Weights of a small GPT-style language model, trained from scratch on English Wikipedia.
Size: width 448, 14 heads of 32, MLP 1792 tanh GELU, vocabulary 2048, 20.5M parameters.
Architecture: LayerNorm before each block, biases.
Training: a variant of Adam for these matrices, 728M tokens, 4739 steps.
MLP neurons of a small language model. Each row is named by its layer, matrix (down: output weights) and neuron, and shows model dimensions 149-297. Each number is 128 + 32 x the weight over its row's rms, rounded and kept within 0 to 255. Numbers have three digits each.
A block is one neuron, or neurons of one layer that tend to fire together. Before each block is what it responds to, as a language model described it from the Wikipedia text at the highest values.

Description: Suffix completing split words. Final word-piece suffixes that complete a word split into several tokens, most often past-tense d/ed after an e-stem (change-d, arrange-d, experience-d), also -al, -ally, -ing, -s.
L3.down998:154162097181143097117077097091129125132127121125152104094129093134173112166163096169145091091175074089114143157094143110097108100111163145108126109124105132138142157162123072105128142114132157098129076130133157134183163123185149111151193185151096179064098056152160109146152083165153114102159203185152087140144106112100175173034105114124118089141098178165135141080087121187151074119119136124109091156128109119152069119074175157122095114100067140175
L3.down1012:096116110139120140112149086091102062043121127093114120139124147164130117129104105124132074131148109167146144105147134125139099132124090094112136168146147140118104135170115094102115133124135195121087107071152143123115146116068155116105168119141210120158168113117185092180113082135122102110112141125140094172131114111127123110090119068066132132128168098138115131120143103176135079183154104155100124130147099207118089097115148099108098175148070082158

Description: Verb endings after subjects. Past-tense endings or final pieces of main verbs right after their subject, such as stay-ed, compet-ed, oc-cur, also may and is.
L5.down126:148125057144141128130125110127110155082114157120116123074057128152174162129085107168157198070122106108124153197130101125122161138221134126133131157121154081123187093137137144152144086143144181110142178194118152140065075141134153169132161082147101098132091170123165165107081142123095188161143096109098151135129147146157129122138110124202115105150148064117163094206108060122135172171077134114156113124158156153098099130083089121170111115091143131181
L5.down202:167143169152131110090139118149142080105131075145146087199188122145146166158143127093123154109051126155121161117175155128186135148103129051068164123129100128137059091147134127133116131104152103045077161131168071081118154120116065127170107139097135109110105168135123109111136163139133110103110177125136108100105180115110135140166117195122191147131098170157131118115142093139128155150124140125060161176139071166127146162127100157129123059126154096156
L5.down346:117154121122136145057215085123159177085147101086127093080167112113120124096172116123117088061120082142161116120215113088169188114085116113120143169133101117086129093117115172127122155121099079129171132112122161107068137056106128138143184190130097143124134196093160138143136120124097135137199155165092117144077159138107159152090130148126179110105157151159111176161178074090103206115165166156094135173154147184138107130128167160025117169126156117164
L5.down499:102042159184101152140160094225135136110147139125113164086073117092165118152076092141153151115121117075172144174138156155149072112162128104146136124122065177095185141130118177131119131108110125116155091184093095123142098075113120085139141083120163109186113120055119122141091120123091121138129114142150034112072150141119057125124102159132184097154088077126074084093124126135173153167099111129085148142132130144165117076117143087144104094125113158122
L5.down760:129133146171180136164136140133085090141083198138119121129149155136068118162130189169167126148181149176161117094181140086128149106121115158134147076144087104147101107158182109159134143166151134091099092162168080184173156101125121113153114133147121138108164137087078135153160159088175042158135102111103096195069127101175184144061155134163134102124080147177159150117143117149123122170098166125104144073152086138110164169168156111090176117081130147122
L5.down1339:149146174110094066045142112151144154093115151079147080172107172175176158160145053155088135123100099079165125133132156157122145147116128142095120161139148086129046112111130084181148147128140127111090099102158163159078156143122113128104129137136059092116127137149151121136102137157082144126154158137088180127137164151100110172119091115169160085111130111117158118131108112138113164181146163102107060155116085167153116113125134119134127185144116126201
L5.down1434:170157180134056122130105069133129107076183110185119146110070127073158176159161071226144171174168108078142143216142155150169044191139143173106199068121122111131140157143159124190148124068092155105122107095161128130124178149136135138144172095106115116105072171119090167101127101187151152102144119145077074140158146122144077118153116061156185090102131103063126148115112096192127088120120123119134113085159150125152114140068126141119146126178077145075
L5.down1582:169124075091139155147132154130089127115121116115166125124160135128145133208132159102107162144187137104123168182115152192110113093186121144132175121147124182116147138161118161149102069106145178159127085134133172173117131134123139117166170123154123113165174134113162132067097131183111161100064087107127140123134106083173109129163165088149117124121229114134038065154078080155087118106095094159150127115150133155147129112118132140144095154112158110140

Description: Clause-joining conjunctions. Coordinating conjunctions and commas that end one clause and open the next, mostly "and" or "but" after a comma in narrative prose, e.g. ", and he experienced", ", but in", "later,".
L4.down74:141176110140175143104161117120170132116094101180120147109175055059154151123128144124133129131228098135154184126121094134174130083159112144121103165120119136119088126065124193106137078112100148098157136112117198133162084139098118097109172143198165151135128125096120101119092113146168125136092195130155122120229131156144097134115137132154108100114088091139123126110146153122093130142175134099035152102108054179097169145097068138089138081148125150130
L4.down308:124141167142126134104118154182091162093182123168122102137078127159186160112150128127092131219123135091091151130107099084104077138117117164131135159166110141068140102160167088104081088062111089145140149127076151051117144140089137153104112150136098121110099165110115160138128078159082120161076154150200146148158152109096092151144141101105157085151106063141094139189113159075110142118102107120171164166076124119152196138122113127098119123096131201121
L4.down431:150144114115134144083121133112132148102101190111190110114124115115079164164106123096177163109129179143137139124155113124063200111171176111106124123162140139128110033134078161140129124109116124162142106145161087113115143109153160115086043149102198132116089141192125135168144130126216065138084107135111180168192195136094170161161146151088120157153134160120124137098083119167144142148097153147107163083105110124115122120154186138113112139164166109116
L4.down1083:136143115160129125127112129206167141141166198141096121117114121109161144103095152109134217139053092069148116176111141128134083104133128139136157082049106154086130091115108120114165121131107151174068137072073133173100158109079090127186069130113156176157120125071069146166117131100151122163116093158092095090114166038141117092099126101174104118093119129133149102167111114114138104203133140099132153119137125149059149145113126114134110154087114167109

Description: Alternate-name "as". The word "as" in naming phrases like "also known as", "referred to as", "romanized as"; weaker on list dashes, table pipes and colons.
L5.down351:116144074154186181091106191136198127066095120179204156124176143093153086093049137146125130165140136098166150132183114090139146158141096111129090105115066098122187119077116150123125072195111115162123091131071096147133112086156103140095111142104143193073138114087107123137200158157119109148068183098105091185166123120135126091130132111100120100107132139148113122157126109131120054117135113087104105131097154155150114113113102109152174084119138162152
L5.down469:090164163118067111184118099133120051154119117122137072088120172126126182137119112144197110144141154105089147102096110175120068147038182108135138108148137116148189088121124098183068044136132080162204102107153097218092125098172160099154176103121172167163130078166159115121160145144108113154143158131137162042098131108133164099124116146166192159106119099139140150078120131118104167176134151142132130125123178147103091190175200114110112145113054119188
L5.down869:111155100187072095121090113070142136114100100078128140150104122125124118105091060101157100125119099199134105129060128093112123119144143174109101170187191138154085087110150148127147093114193131147089119123154147153137132170132163129144134110164154170132119118174127102152089157103161119082199127155124098179103093102105097152102098091106144147133170127139183172118157143089161134098180158156177145137118150197111120166136105193140127123148150163154
L5.down1066:177131151131161149029130082175184150090095151151127115128123098090119124154087144181107103163137157178122166105170119130131193099140187180057123140132164116126107118110125096081126099162180187120132137111116091121111100133110136103112138118134110092145118112167120111114107119190079099110167137133119083151094124117100110055102085110106172160117189126148146149113104100079109107061134098085093131108078156142133142118141116129107120168105101119177
L5.down1318:140132113142123106113193178143145107130129145140096138148113087143081112074129122061106121146143112061097146143185125145107154147126082101075134135112074122115128167126117119160097144139094121108154076115136145149135110117168064131214135134149141122120127139115128133117170211090129101130069134135164104111106163119147124160187145156105100122169164099060105143144153104139179140152185109135112151136050142108167123128220112127117128162162118140119
L5.down1334:150140154116128132160121121117136198103075109160141099160119152110132053144153155135142131123182112160141107136071137126156132092088147119161120169081139144129117059085131118124187098111143094102095101109124129134076171158122045146135134071131137077133165132171090061119148156127116154156118113105125152130120127099186144158108150186179136220085166117133106116132140109147119121188123093164079124157088138112134140128109106132131115129090141150222
L5.down1360:132155203080158128083126111161157132068110156103112124149108121105146157169114171093142147132101116166109126133127135089118125179098109110129101146124129122098181166111120154119165161160138143157126182105107129118197173169109101178110070131121098130101181144104131145146078108077147129128125128133109110179102146126150115113106156164167123139142139078112158124130130151101163098139151146112165150146140096153134115101089109136151118162101110150157
L5.down1543:142142122133121156114207104108104152092138093251164150164091177096151098198133111162160158091146105142113098097156118120157114091123042116124126120150178188175108079108134120130150145113166085120134077186184168129141063096198099147213131129077163092153145091086132117120119102153190180104160103151181160136122153183153111105117118130129133137096111125100086153077140080112142113121111083162127157129152104084117121140122086104098155140162154097094

Description: Post-verb determiners. Determiners and possessives such as the, their, its opening a verb's object (capture their, burn the), plus possessive apostrophes before s.
L5.down292:140097132102141097158116071088146135126124145137164109135138128151128096132147154088094123083081091165156123139113108126118149073045154145092156106158130175133134153125094130150090147105096144131120119171150160123171150210213077083144136166127143109099161137139143084160083098154180123086120107157154070110094108127134118134080175156130158134070113171129122104111119128109103140166140189118100107081124134158127113126081139149177141158144145151131
L5.down908:113117143111105113121083171190157112104108114133104129073074156120147167100069150069137065130116162134148125143058150063183114170099131114148138116101100147140126169173127174134113103138103102164195148180128110123137095169079142177164107125102120124137096129116182157135176104109135179171112083140165134173044132102167145148148119148127125126166145139089110108159104165136121148137127149083207142142158157127129083052110170185099104072199162168121
L5.down1234:223125139175128149093132145165157095081110126105095148121189139140113114162095131143136137112061166136183167139141099103145170160103140138098211074086096120118084111118151141089164182140130128137130180126123077126143168129093115140119138100182095111110154085101139124124152141190166135131146125173091096143132090083114141155120081066113141116114117115120108130114158134145180153144167112133120113115138087114117142164129112184153022144085149184087
L5.down1350:149141141073149079134122123151104097118097120067146189180117166078117110161116128149155130112127143107134068137090104116137197100126127164171080090122157137191155141078129119111098145136160103135111140149133171130127090108102096144120171218159130077162114211104091101117131146176090140077086145126151100089126095145134119079113150139124084151146180129053159106117114135133115139095146072166134092158124102183142152089112135137127117098041151111193
L5.down1441:139179125093138086179147111129091140100105130151103093161122146127106127066130157166130141117136138080175154151089089122145175116129115137121133144132104082077093173157117132105132108086152157124136151203157199144175115148148097080152079113120086134090153157150165100119138123117113169155073163132125116102124175132084096079113169087186092110167136151194151155067110151089150137166136156135143160129152132167121142137127135150138105129097126115110
L5.down1573:147110156142142126120099126084163161149138136143157107137121169139072098105094094152113125125152131050115142092138127064147151142145199108109176056111173097149069119139158101124133142158150175066134166143183103157160141131153133130107114138132106155085154107133181113141125096161180079108126100150159091103099140083136113149101168139109217086135084203121103148069147163098071159139137162145102137118189183180141151155131137134090183098136176162113
L5.down1579:163096188112155136151109146137134169089089075070095160160136142081134133136131129185098193167099132110182148198189171121162088125105144113147163131064098195117141121144086152118078118121176138143152115129138131092164064116153120113107157077151095115102143116084155118142087090161134122095128151069110120126157118109161115120090085104163169165126142138093122114150141140117152132144123115088160116136124128091125151082145111149185087156129137142172
L5.down1708:152152138177131071123207136145118169110157159136127086204126092126141101159175180097116132166147151121097139171108135080103120122083092139150100085145152093110103157167114110088148170126172120153079117175182155150120125117136165097117128173104089131134176125160122089154098178074132101132124132161159100036173141103155112132095163122156072120133082101154092145095169178101129114114134148175126134110139166164131156104103188141088067103127126133088

Description: List and row markers. Line-initial hyphen bullet or table pipe beginning a new item or row in a repeated Wikipedia list, infobox, or table, such as career years, name lists, or chart rows.
L3.down774:128099117126116164104098100131063123142056172205121103147142110114160110124127162124107172128138143137118114166135109144115118171172172078077104106134156146197099093117156158184078140120144140153075127119151049129098117117126121179170107171124159090098164134147123093103138098136163159125176128096150117095117125127162121102138150112132092145124173097140131109104151120126074147180113086063143115159148139082167102107130116148092138161142121135138
L3.down1558:137080106098121157074142116145113115118070140079157160107088084145172095152155135099101164120086083129095101152105154106105193121145176115138144089159146164151092110146174175158137164147175182140163130127158105122107102133168116169129138162165105152080188127138130085177117092133147123154165115142096125102134173138130162084113078103174106131111081151135143083059104125075123129127150084046102118118075217104128108057124160111122084147165114111192

Description: Determiner after preposition. Determiners, mostly the and also his, a, their, that begin a noun phrase right after a preposition or verb, as in of the, on the, against his.
L3.down485:118156102072103133105099124107133139124136137142133122146125115134153109115145107125156088164115140133137143134117133153166109120078142171114084105111171147154124095111123113145145128111119110101161121105148161127097114141097167120095116150136143124115158123128146139113104117145120101137118114145139119080125105163121104140156127112130152089151126101113156110124153146110131139108115125070156161141121119122105127138157088168131162171155105171130
L3.down1417:122146092163121114080148140137116142082115120137158119159109126221109115168111126235175145127134141119132145148157144156143192165143140132138217125150102145130104135146138122194134111146170155065121134096142139118100120152105090105094148118105059159149120102087160134150080152139121147124103131101200120172089134098153114132135141193116190126138104089095075159145200106147074127140139153126136148098133121144131100127152102124125129109127147121133

Description: Verb endings before objects. Final piece of a verb, or the word just after it, where its object or role follows: given, earned, accepted a, selected as, making him; also some mid-word pieces such as phy|s|ician.
L4.down644:131121166063103086126108168117110121144160148205128152155133137163114201166125202135140139105084150136177139135113112163112102081116169100151109127101071064090163166113094143132189094156183095140144136143156119110124091104082102115180140174088157166085152096129117156142128173136132130143011161179110155160148089086093147119123125065117108127121073116148120048149093122099109113104155100111122120084142159088152099107127125168134159126093105157051
L4.down703:097129099111162129083148140077104175128084181151146077138147098152092174176075182129134127127082121138124131121139068116082150138149163160139130171127100127126091124165177100110086099097126129107131145147160073146105093119108079129080143139155088128092115171089184132150142105132096122086123182170156091147124109137202118163163119179135104159142158115158042131125081132095153149162134087131168111127176126175128145107137156154125104125178133106157
L4.down744:133109173156138099153156121109124129112107157154179130121126164155108048063120146191156122147169118132084127074176131139127103138107100116151111126152122150073167152123152107089108113111097083138120157105117105136124132126121087145167118136114161099180114117113122146154069141143133122082120129142126141106199198157117134141165118167094165181115151099119079215168108145107198145160102098218074110079180121133054104069115163142143197161048157080092
L4.down1521:132130128124158102109138116104116136192145174119074106139110081118112081167141150084090160094119130088068086189133166067120146140154119148136120112106147126165127104157109133144090091127089189151160114148104097199155072164104100137102118077185110136108106174118120115106082109106131049100142147170101166124072120139140135109088143133105109124079135128110132141118161099062077111128116110164130110157184146124136139126140051158124083174192055144153

Description: Second word-piece after M. Short second subword piece of a capitalized word, usually right after an initial "M", as in M-ic-rosoft, M-un-day, M-ur-ray, M-y-rtle.
L4.down494:112157155093105171115164112171172153159185164174172165150131118157128129138133158072080078107081165181106157130102132110133114110091179145092116104127064146088100089174132072141101132103140170144086101123130137133174122154132155162161074100068084077175149112168140122109182143122142140129114084126078077149102103119101141097117160149196105113137094107120137133119137225086131066158108135079186104116143137090133116140164130132160126130129168052144
L4.down507:157092072102080085112108096112176150143204082139101067170131134115139101103161105141057170183097137151097079133122156151098124080089119142147124170117129141114141118192148099086130159131130149099120169104093097164084155086142108115151078144116109124109167134161174163138151175089128093115119128087126175156060080081120169089115126178107125112127106133162110092152104155125113119136112157154163153079129112227158174165147107133097092168140169151162
L4.down1236:143148121066117150146164128132214144097184089102164163102152079123112104064045163192068151115136189146086155148173185212084127162080100120142079154155136168127159076147124135113149169098147076106140160130111123095136131147122098098119171116152090144184095150129132072151126123115128144160086165083169135133165135149151087059091115113139130158102165116126137191097153170112123153119153122124105082170082128128085111120149143116155139148102085160109
L4.down1656:084107136129088102093115119105135176132170121094200153113139161169088099115107127177107170143155151109179139136128126141087136147169179138145086106128172169131108132083136137124160138116134156163140143101143106094159101110072108110187105109159168182165184084074102047117107165154086150106127139064141107154063119138135141056104127124107117132146082099139136155120133094105117117140180162115107102079139110143116132120079156165148095159132108135145